Part of a small language model's weights.
Size: 6 heads of 64, MLP 1024 GELU, vocabulary 719, 13.3M parameters.
Architecture: LayerNorm before each block, no biases in attention or MLP, tied embeddings.
Training: a variant of Adam for these matrices, 3655 steps.
MLP neurons of a small language model. Each row is named by its layer, matrix (down: output weights) and neuron, and shows model dimensions 0-127. Each number is 128 + 24 x the weight over its row's rms, rounded and kept within 0 to 255. Numbers have three digits each.
A block is one neuron, or neurons of one layer that tend to fire together. Before each block is what it responds to, as a language model described it from the Wikipedia text at the highest values.

Opening pieces of common words, strongest for bec in because, became, becoming; also for in California and Stanford, and commas after "In 2007".
L4.down133:102098125187144132111149095120089113105096133123119088148143122127121144096118123120160126085138113135098155130162136168133163140108136180138153182120127130099129159130144137130151147085129160097147106130149142183147164121134133140087125114117110125125072120166101125092106141096148110126118148149108130098097123123152146168107164117134127136166119140145078109150116123132133134148170
L4.down247:112113149116165094141152136111114149124143145175092121110119070129125128122121130136131151143105156176170137124135130069128151139098132141144102112122137136161140099108151140113112108056141137116138098117125137083171104109154121124109157119076166147126151132138134117104121111102101140145176154136136142161119136150118141155106108116124137148151176083160104108110092122047171180150151
L4.down503:106113101149137096127169143119098129089130114113107195163177103147094151107106134162140145151131112105148093128127154113144100166137156105131088108131120142097160124133140152134154117102124146100116107113146140147118081091158107120154155123106176145132131149134120110101099137141155165138155148151115160138148180117124127121118146120134171107121132069099109110079064101090140140133125
L4.down504:120144154115093064126140152151128106142145173067104129138146124108083126123139121145143159143169133115114134159156113121126101175161115104123118118106154100156103140102136107159143115122134125109171138163127118094101163119077132124151134150118137124134141143096151128139087134076113144119134125133113146101150153170134129119119127144147165080106134144154094152173139101130143120151140
L4.down573:129142142141094163120168108132110171121133104107069098102141132156111093116120123129111172149134130149122125137148105104144125137096102151151106103102110128141132112096116135103140088140146097135085100137161102157147109131150146138125166129119145131123179112122146154104101155122120133108093173152123188097161127156115116155140104106107147136106108101097133112134129131117164132099132
L4.down621:140152141133172117122104105130144105120122121120116117146138115121116141139125130171140152094099132121164123144137133143131081155157105133144082120105089120125145121153147102131132132122150091115127128130140113128104137046049100164112159125118157125121135119195129135129122117174118141099103128114088176179132171145098173132205112128130139140141077146180139139075136124144146120096135
L4.down745:109082104131121116126115126142157093125138081080167134096128080048126153138129135124143127159136138126106078114139141110120144134125096131121110169180113118138173104095151144127174121112111123145126151141093135087140111103158119102133101100136149107126139127097139123126160099155134185148130178116146146102119117136120108125138165131100146093122118154127154154148128078114127171135128
L4.down986:125141109153144110153114145130087151173142122139148153132124114142063133144113130127152128131119126165109117112149123142088150088099116134163086115144160169143139100115100116129122139142134105146117118111106131066134118139103111136129115139154145122157105113124119156109135128130103108112176133134140115130136134147127131122159132115145096137140186110171117147130136146091094161084132

Leading pipe or dash starting a new table row or bullet item, usually after a line break or the first cell, e.g. "| 1 |", "- Born:".
L4.down33:136158128154143131149127113129109124161120122125100117141145138150159087165120121105128140117099122125129126100121157181172146139160150119178094181121132122120156143072136144133140150119144132136141120110092155166068138136147093155119129083131153106125107150166140108164097171064144131141108087147147129154102120143105140117151152093148133101150103121104107132132104106128148124112123
L4.down462:109108136114094178125133116139115125122139109114134133138139144144131138074108114088126108159112097152104104116153135110141182115128092153195108141156124182096152141062137157116114100150132148131149138106141152145103134152157172119116166088103099176138149151145136124146104114128160118146090112146141065119110112121125122110165148128122149094146107148130109164112161140138087157144135
L4.down577:146149168149141143148094133099145119176148122086166132118110092171122159123127119153162104107115089153111118125084101109141121121106179161123095123100130137144119122101133134101131113150157098143119122129146111123135118162112098134133148110132123152116162122143148157130108160122106093108131102116108127084161099133128119139139145132164155120103121118123134182143098115171069135125135
L4.down591:126107139148162107178127145134116150130132126109125122087126131075110173134153130126136156165155119138126171106144151126079118084089147092107126112104138158114096153143107072139128113118165148111114179148080073133099113091079137120131148151153127126139099122125117163126143117123170135087165132135142107124124153131117153131110166139061088109144130119160176115108164142134129134084140
L4.down612:136094123112152133122095114128157112143137120113144113125083092123090124098108121140138110100145085156117131164118142122106106128136146147133126137116162141161157119113125123134120129166143112160116147148105074088132107112160133103124123112154140190122134147122172145137131176129107126125136123097137113113144082101122127133152075160162134113116147127165127187171111145156119115122135
L4.down787:121124155134166110125113135111135114165111112102128104117109115122121110103120123146167100114144081138155113152158135169112172093109140173116170139114129150134152109150131134107122172150116115137147121136108119124124115112098132123139145128113109170153158139100148105149126173085128143172113113123166093103126112091124128146147094130165147126118140118134093153167154155160127115116142
L4.down1001:137151159155152106128072099116155131130138142129160119120139106128122148142137123148119158109100137118137118110116120144131149153120150149152112104100097131194135124094133165118122109146133165124126172103102147107109158152127106187124131147153105141155120134130138154117143123135134139142104119092086098096088149155132105118119139172158127061103141118119155122127127124123068122108139
L4.down1011:152124153113180126166170122130163120150133114104136097097117103158135158109102124127162109139166101160112163140169110119110146114067112152115117139149131130155135120105103150146149130127111109184119134145139093148098152132135131124121124118123148156136139107091116147139116157139147084136161120086140096094151131114137153125159172183104154081111125138130129149097159112161117147105150

Commas or possessive apostrophes right after a proper noun, mostly a city, as in Providence, Rhode; Lisburn, Ireland; China's; also mid-name pieces like Car·ol·ina.
L6.down369:147174139086118104135166146084137093128117199114093113103149123130138146095153122161104118118111100151100122107102112154134174139149085105147129151071134129130134134120098128107152152147130146159162087109119163089132123102103148124083136126132114134127109122108158115085144121153122127131109152121149148087139073192153108168126129131142095125151134108102108146104106132143121141139138

Short subword pieces inside longer words, mainly "it" after s in site or situation, and word-initial or mid-word "in" (install, initial, original), plus "por" and "per" (supporters, experts).
L6.down655:097120097130125149126105134125119129111153089140126116144131082096140153117149132167151123136139144137121095159176064161143135120176106123147128088096090160150117180057115154155136139115148147128145123133153123153150149079107114179102099113088135167106111146129135095084123161105145153163106116140129172117120137102148100124130125096123155126148151163136133129141127132136128134178137

Short function words right before a content phrase, mainly "or" between alternatives (one or two), "is" after a subject, articles an/A.
L4.down27:128115150122129137150114134134133113127105115121145120102121163164096163156179117104121171142076121129126104159166154113156088149153148166160110125124118128119125164124127133146116162121135123090166129124119109139138148076139170162119154135124108151116112120125110116103115090126119130120107091154077146110189072096114145133118123186118109101147080154124161149103094152145126109121141
L4.down307:122138100139148157143117137101139141150111134142118133144121096100142118137098124087148134144122146102085118080130135125142138139099144114123149133140098124136180157134099171093118144120085164085150170100111142166080172096127134144132159144103139173141124111122153125131139149113120168140129083137105100101092092121153122110181150158125138125138104100125142123108107095134117133123136
L4.down355:123131123141098119149141142116126170115110149103126088156174145155158100158172124069126153138139125122125131102135124141123147112151144138122155111102133101150129132170141117133143097131148113124130154136114148136121124112095121133175124103146165093155099072134147131096098103107154162146168145100145114137119131098143137150075117145118106142113117114116125131139128144097103117123140
L4.down544:128127124111141131145104156152135157144141131131131113100133112148085166148150132172066115147150109153140112116116088186107130130135120088148151119125127159186094131141106095125101102135132151139182117142105141133144143156082109148117145129145175179174111109153142135058108085113121132130140130143089138134081086167167132162132110101124129123158129119129115151089139083106132134127124
L4.down584:095117126133140105157163139151147100102131107207151167140127171100124123124152128128134154103138150162123107074156137127125117135145135143119149053139125137064146140159140107160164160131121089082159139119139165117073152083134117132131122126100114148117117087095123135134114145163160116128141099170104110146170153104150157127110151157115080099121104101089170147104082118144128141109129
L4.down639:120119104157139084181171132136096161101111155118121100086145129154140168104130129081172104147107111127146134119132143093132137141169143160118144148136125111149096147107165135131121134106125103155183138116123134137172109128119116147137086112124092135104106092152140131139123146155154112129109143127114107138137142142114144107123152112094143167144104137078106139148128155120183102130125
L4.down646:063144119123116133166114174142117128095129120158174140138119159168132126119126125089156138137156142114121129050131119110119120141118109202107169137142123173112147143109125098149126156122114120104136147118142113143117154080164125112136097158112110179099120105096124112116125147133193132133135093159092129131133084098163081143122145157107043167132116101107121137131116138137122140130124
L4.down810:111122118126110101121138145143128144115111122136098119111144124159140142132137120081128127182145113114123140130161152131115138128181122151104186212140122117120122114131111145124131159122133104154161129120134135135123114095126108130123093114150060114134138122140138127135134151079156089146110117134111134133104111135129111130129133130103177153128113156112086117138142164186163117140138

Short consonant fragments in the middle of split words, mostly f in A-f-ter and ch in S-ch-ool or s-ch-eduled, also c in Mos-c-ow.
L6.down1012:138134133156161126120094102124129143119131062159101114131157119102091168109083118101158128095127108116096133141165159136120136166186164122134109136112072189154155116123145160129117102143136148135142092152104175104156125119135161127092117128129134138162059130142143123130121135132173122125118144183140121091097143133140111165151139149131163101175130132137136094140124150153105141110148

Final piece completing a split word or abbreviation, such as the period in U.S., Mr., No., or -ed/-ally in Preceded, initially.
L4.down92:136120137101137111136119105136075156118139154119098125142127141171131138168125134158127158146174121149124106116118102123121117132139129101127110102146138156165142105069131126148136063135129107152117126114168133139145154079090102155158161131145105114145139127170143171123085099125122088114079148116152143135105136117160143146151135106134084217127137130128108143092179099124065086112140
L4.down211:140112164146127117148109164123142096126124149141141132131095071137121155123124120135155121131120070160136128131154182131105153138155184139124165140153133142127139163174110110148130115132082125126121128134147118145133105143127150127102095115139137133105179135127116092117110101187115124112089162113105147154111161160119160137138108147092133129111101112119143139111135154160129174158125
L4.down275:144142154153116136106114123148152165179130105127116112143141098128130139158135112164099099158194066145134082156127132200132111116106107090171158169122161081133136133121148123167137140109094140174106130119101141116143176158141118112140105124145137119124136093115129143105118147106107128149164142063124163111097150103162119132157147121159111100134159153070103131090129086150172122147133
L4.down367:088151103137077134140146145134109132129124140091092119145125133105133138114142133148119123097138134149141124182114082139125115095159127102127115113145119140125112137127111098167159118147140092146123105143120130099170093132123106119108125114145179141165140094133133145105156160121115160115137137137100144147150141130112158134146104109098120162111148096164079159147124142122138110159132
L4.down574:134127127160124148102060088113139103145148107122117124131131159141137135102114130165110112096083113122132100151111153107119147103087143143118117150137158118111170119116137114128180150119092125074135158124127186121143120092157143144138149145106128145114147159146127133140141115219103136129123139149126151157127119138127175137129139116142102116110137125157121090099103097133143129134132
L4.down825:134152127131159124128114125137119143123129138067130147123111141130121147121184123168151130102120129131113111130112069142115136083093119151138120123136144114162121155124144109118119061146115099105089122151159142158137110147088149109152116115113092070148112090126166168178135142136170107130088162100122104109094151134137138170090128083114105140131137132114134143126159113121099120095164
L4.down958:090081139092118118161124152122131140133172092105126112145148113101154151123124148114136092090105084156104101135105134118082153095139127118084134112126134118080136142137142134124131113167151135149094137123093175102187064133126145101103137126169094071134109139095126144115109124148130120111126132126117119100120143152151154186132159133081126137117187069120138138116139130137082088143156
L4.down961:153101176097158086154135129154168130117117124119153130122138114066127169150122121121144133112132121140129132152128154145123075101138132134142072170119138138082147101125138115121118128175132055155155138139142124090145121167117123132095089107112123114140150138134137147142140137144132097142104145161118133113154068103118117147092099137107129135128099133143114074107117142121133133160130

The article "an" before a noun (an advisor, an alliance), plus first fragments of split words such as h(amlet), tw(o), em(bodied).
L9.down393:138103105137132120140114137126129123127132169121108097171185173144152114168154129129164167093176093138147120105130134093144150123103143112138112121129127144127115149122137129128163148129120097124092077096117128130123124077122116087111139113150164108137133154089111093089156072137115093156094145133132089114136123165146075169119082091131084138091153113130111193101108143165139143138123
L9.down496:136151174127121144113101112165128180126067102133113128119128158123129108075076150124096124133089171098142067159127125158149100123152093135117136107095171146142114137132175113084133114100094147114121084139125133093120151182154113121108120128144154164110104172101131107125103134129128133156096123136168097100123134102107093181158126107105099143120151138120132122101147145109139124139144
L9.down578:169145167133144086116139142166122144094106104140149103088144124181098085092108119118144098131136099130135131115091092135147106150145158102095129148150119147120115121140095122134145124144117091154113178111102087107120124082153088135136113175142156142116142151118128110100122115158144098102097126101139120144121174145187123089148154122131154099123124129143124111139111086127148119143118
L9.down593:131122128150139124119139124134096139127140095117153152101140127151103116142158142153133127124155134104147101138175121132121149139090114133143117096079179158136093113158105124130135159153138115170135167091133129111161120097114090130110115135088158130123092151153097111123104137123132148146127162074130100132123140155151158130063163114171133108131106126111122179149113114117171116146136
L9.down686:173138146088169135157162141132101111140132111126134141120074080130129157127108108115121108122122151117128114132143098111149083124102127121118127150141103132191150123113189124056133158112123119109149080088140145152111112146141128161103079107109115112126121158140151134184102153113161182151143128136156127149167141104094072106118168117133159117136136135111121093105150119149096070177138
L9.down735:169116147099112136092130110126164158132114146093161113127153142119124147106143155131123111136109063128106129083123153128085076119173128145143088146115133127121124107125133147101128104124129126146096121136139058161110153104106110124132141120151155130125113136140078137126110117135146153168097119135139130135138133155122134147123140125128137185121103082133108159106115118117156107094105
L9.down743:157138165118193112185085118128133143149125112140114137131131120148104155126066144114129120145107170120122059127109139143157111146094120114107094146135079148086147122130120122095148118107097082121134086073147128155153082075120150143088153172135121130106119124139162118158117098152121127128135129184123127137152111137092101111166094154103110142129164151158113124084144135083105113110124
L9.down959:107130119118187098116174139115112155138117143194144146140131132119140116117142117127099110171164120097117136146110145146073150140138128144114140126124138133150163125107150136080151108123142092139172073094123111125128118110158082131121119109096120131086088140114131105144154151118126117138137134113127135117125098137138151093163119150119158093124167145182112124131128126119177141157117

First token of a new line in Wikipedia tables, bulleted lists and infoboxes: the opening |, a year like 199 after "- ", or field names (Time zone, Party).
L9.down47:107149112099141178142147153149153156133144131148122141129121135112089115187162148170112142108131153142141127073137113135106126150134108148110074141160108166091131171127118128146098125150172108129110152135147088129095080148129086096144094102137104113155118135122088095143143112132103161136145123157119096112113105153152122101171105139085134145147103094123147145089119103106095092132129
L9.down66:123122128142130149149094141127113088103145118181161140118148135128129100119125144088119107139154096148113078136173157104159150085096094109121158088081161103143139093113137199166131089158130091106112122138082112140076129067122108101114154178125145146140137124139081114152166149085126168143138122130177113138140118126139109147123113127136154117108129129116126133105084171144096115132145
L9.down167:107139117148140100168111119110168145122109097114137129149091139113137123128089142095104129107140101112131126140140124139098095129125118111115093133119104169106088122130137103099141102123147119174150086161180131133100132132122157060130166117114169093161125136111121150096117187114201123158110123129112110151121124184109129139114134103143140134123138099087139105136125131172108150120149
L9.down536:130122077165115123136131139100160148122181101163151117147118103119121125112128165099119127156109108132111108125150154126125114129100134121136095158151168168161124167116150109152119163147144107114114128126092137145120113158117093155097121180107136105144148115130111126169133164080111098154137126128114139118109114131146128111110108118117113160098136118148153102127134104116140114148131
L9.down568:151112183115103143138112149137139105130089120111147090154121094152137137094161133107129130156137112119197119090164145112135118124137121090127100120103145143158146117098152100131142139107076109147108149120148149164108131119154099169105119126141130141136154064134178184157193150124201142132109102127117107095092100125099117119107126128158125112120116138111169126154124098119111093135139
L9.down678:122133149144143099091107127168137161164132117160098160151133107179123115118176106111121099117114119183113102112137151151119099158137144120091104167128101136075141144111151128140113126130165134152106107111106063135166121110123114088152168142080157090130106043139104135091102158106134164104133167141117142155140113137123132148120095112102130149129158157143111057121117107144122121129139
L9.down684:110093179089183163130113128117114132167104132126180107129126096164120128172093089124123098092097128146139095095132121103105125144128138116125156109090133144127124130150140145093118088119133151138137139165159137188115107150136172138093123144134125114143110158127154159144134138161127079098117127114116080077116126110147132137124146163115141128146125177087104084113146129135083083117144
L9.down917:141104129147105113143140143101114122143166101116151065094119116127101135133134116117086072137100133113116159123145123128146130145122137123086144148096119156130136135140112124120152082131165102123090128138148122153105116093083123101113079123131129104094146126087121137154147123146129152116151124102091099110111097099140162118127142123134104097106127087129104104144148157129143145165146

Short middle pieces of words split into several tokens, coming after a word-start fragment, e.g. inj-ur-ed, diss-ol-ution, dest-in-ations.
L9.down36:135151118159136133112111146137142113139105141144158134117132124116143108130145151168110121113169110133095167068098113120123151093127112127120145126138110149126112126137087120121134119180142163135120124144133149137154134127103117088115138098121164116154090165118120129134137106126133133134131149109154067124130168120203082087147104130147125143094139078153175156090108101101168099195155
L9.down389:137127149113099118167169077144121124101126089113151094163135118119080173151180110142139097163141069183175143086175092114135127115125168107151120119166080100139111116136097093144137117165131152160110107122139096136109138116139109124166132151140147109115140117082129116154126137130137146144160110119150166115125121111123089140102152143099147124112104095096130100135110107094115143146139
L9.down391:122136158142133120127119139124126109113176105100135071078120154170116128082136147094141158141085107145108121097121101146193113132153110144112140123134146163102105130156141131151108161159138170140071086119132142103094121129158137148117131111117175151127116135136087139106090119148146105119129121140147088111114112092181076111159159109138069109141160143126140151109075134126132148125130
L9.down430:119135123138128095120116107121091130127168118101136150113110137102124138184114124115102157097110113170118130072159094129161149158105127125114114099132143137140113142091040114167164121152173144131137148136143130130172107114145118126123156136148124137127149108120100105142133160109097127124122115151122178093121184107159090161106147107143141097090066170075089152127107154130097147146107
L9.down441:105162139120131131117140095143135102143129110146168145100066111140133098134155105161153110116148152106131131181166100115143110101094147168119143144121136142146125141101110129135122141138144111088118153155096149106119158071155141151123154132128176106182101130077128163106154143124120131104146098113147092142100159136188100125108090090176120122108155121090149132137116079141152132158148
L9.down591:141117127139180153111081155138105133113133116151140104166121148142108120148120146140103107112112110144152135160124099160091130114136142146088141163104107132128144146123116155114092100122149118120187141074164125172104155082095116143120123087114085122135135096123127117125110088120123111139130110112153114110048049123173102109115130137114123127132098132122116133130175176114142110152111
L9.down783:112115104108149144139084087141154120098106107179158163169165113106133116124114142139129140076164117127120108126089129170112148120145122154132147131174147124113127112148099093131148163133151105128077139142119143107145141145127158151129126111194129117137059139158127132149109105140125144142144160130135133144181109135144157083137127108148130136129131126120138102160088177136117099135112
L9.down874:126151166136132152134149124123117133135122068107120150120115126109124170152163105108117130086148155133156109158142110084158129137137127144119147067146091146129128130104128105161082124160144159107126091127097086144155104093106120137141140092098103102136100162158145123130121112136091095089128115115113101124118151121136141132126175158119143099128073130140126127136128125093111086153128

Fires mainly on the article "an" before a noun (an altitude, an Italian); also on short mid-word pieces like an, us, ov (Japan, company, justify, over).
L6.down795:143148125122124150104117073146142179150151107122163129161120147195182137119119119150156190166132127126132093129126113152101114144108117125129159120107143112150129116105137107113136115108087132133165126108166173135134075129118094127116082109113113129118136109164125115139120081131180149173138157114154097147151161150113152162120106118121098146148129111133106128108124103132120091108122

Opening subword pieces of longer words, mostly Latinate prefixes such as con, di, fin, pre, serv, e.g. concentrated, did, Semifinal.
L4.down96:118127094111161101122145132140113105107138119097105097117143103115141161137106131153125151109079134133136139112099100120146125127160149113135163130132130141139155149093137142144168134110140133092074124147156121111151061109116168130114157142139133157079134102125095141162124124096128176122107080088125144136179123092133156150161150129134119181124143072102100128102128130113140147169130
L4.down388:114111127143078113105173175107163149116115106114118130142134135130159153136129128128120139151168103162126114148104115112118141103152148147127134151114147124176121070166160198140142158094125194133131114150151158181161072114129117125138132105115105113142144123166089165066142134131148085125127138148135151154077156114148121164117117098141137188093129136150106114140147114129129120138138
L4.down396:138129114095106128187106122162110146159139132120126145116161162130150136123120137137101161141141145146154122170179133119140086132129101184079064135081143095136122080160143154114170099103104125101141101146110144145129121122145126180162127128108132139158120112152104125111142126107145145134151158111131075175154131100107118135101118140152119104085125143119080114125134128089172111150138
L4.down466:094153163158122098109137133133122128108121135080092151101135112112202125149137142176135170109161126149148146114159104150134111141114155109118118116138098132138080109124138103170142137125097149136113114169144134139122133130141120121146142179157163081105127132120119134117147080114109120109067128119139121128134166095135124137143135141089125113088125174085105157143157138083148096122127
L4.down662:121115108151150090152106135087119118119165137138168180101127189097159128105167145097123144104121089143095142107103140106085155130081157131079158107111139120101128126141159123155157116134152141139142159188157149117151112203141112147122079129132100111093171143117124132127103050178142132125168161100095103089072151119136122167085105130108123095136135100141120120144125080131104119108116
L4.down846:119082108102120094126134147172119103130147108108105150123153155106143140091144152072131087093104089149091131111111127140091135071090147153128141119137173123096100120099168092096147077149129172131135144180091159084164070155128106138114147113143107092147146147125123118099115073130133113126124152144111105123111141129128126174107142098101096126122161098129117134137152122094093135111140
L4.down939:097130129163132132118120127167191132145162117114134111107142126095143152127117110112177134145118094167119157178126113168103155141150103122117125136114152136141104122131155089143130146148133122116124104164160117122138069133138128143095137124117112106125163125219125118114157149133109128140097161132100155193121148110120123112119102146126136125088150120108112135131104139107147113122125
L4.down980:134126142129142100122122139189115100100098154123165113109066111104135155117159138131127103123124152132135158114117143105150127198152148141136134174146114136110119111131153123150128149132132113142116116166109121161099151105142126109119161103112106121095120165142088131120104088157147118119120120180094124134095107162089120136137089143156130118163078155137158147141124107144095163132152

Short middle pieces inside common words split into fragments, chiefly the second c of suc-c-essful, plus p-op-ular, Pr-of-essional, s-ch-ool, resp-ec-t.
L9.down144:134141130108143134117167155097131092137129117126101159118109108132210149075151113145098106148103086129157121124156103140131145126152161075136134094125137175121111133106126166136129085131147101174141138137128101122131149133121070152146116111104123170168121135152164107140127142172129180129114100069136135105122110130115150122124162162107120086116086144167103092129161103128191088154092
L9.down471:121092129129072136149145134118057090178098089134082151148146142133165130128154120144102112096119063116127148130108168129125103121114129143120151132146147133122132130145125144108200142162111110105136124157120116144122104090182132109115118155136109127108098184103145115096143139174098052073073126133106104124096159077156140105129157117110148169157176124129128144120104121112114137134095
L9.down487:116102149091095121167142134132130135158160115118095100148150117122098155131116131122092097176129134144162125136143121101167098167101128142112118140137126128206145100142156160111133080153114105125184096144146136119120118126167143098102121146131098109110146099143135161138184163151152121123132178190139133095129128116136146131162097108124139183089155103125119140131072088111095125141155
L9.down535:138122130123144122129157121144131088147134124140120147073112087153155139144107111151099123113140066106105132171104131138111102141122126131093126151099101136152168119138127139082095140163120088141092115140143152119130185102144116153175129113140135140152092127158130119153099159137126134094142092095145117128145159111132073132130156146101122139176121116101159137105101137121141143073131
L9.down685:130098112131163161141137128130081119147116127106144132136134157115099130139200152143143102141142115121139110134124168125119080167156145103114111162172094142117129118152159138162112125137106120108148118192120140102139087163157134154148121122060122102131113125115156142108107120165153075128121173124131093123113097061124119130113124143116123144118110116136118126090083123143097112109103
L9.down774:108118088111141125168140127107119117166165108116156112065114140115160151100159160091169152128081125115159095140139137131137153175132096068121132120097143153078125095124129130141124152097144138132141121094134100160142182145156131118128140137133145119099120140126138158097137107113119102111146126125095125104113173084138106159103084151135142143149139199084125131162094149122094149108153
L9.down844:120106084108102125118147113148127103165130128079123168121159104134137149077146137119126110132128060113152162152159127101095116106172111134112137146107128163135103118066149121138154092123098102129184148130172102096144168160149124098128113123129167158182078146129109124133070148126154130125163124131113122136111151132089126115102127085139141161133148116156118151140163167137091146108101
L9.down885:166119158128156141175138138109136116096123152117150105140104123138162147126114117157095114126121101136118126128151157121155134127156113103111097118117057134103136120134119129086133181170132110158145072172166107190104173121151107147103121105093107138138131139123104109130111138124120137096156156125111117113123161138168123142151126123078079164126153141109145110118128105091125122139097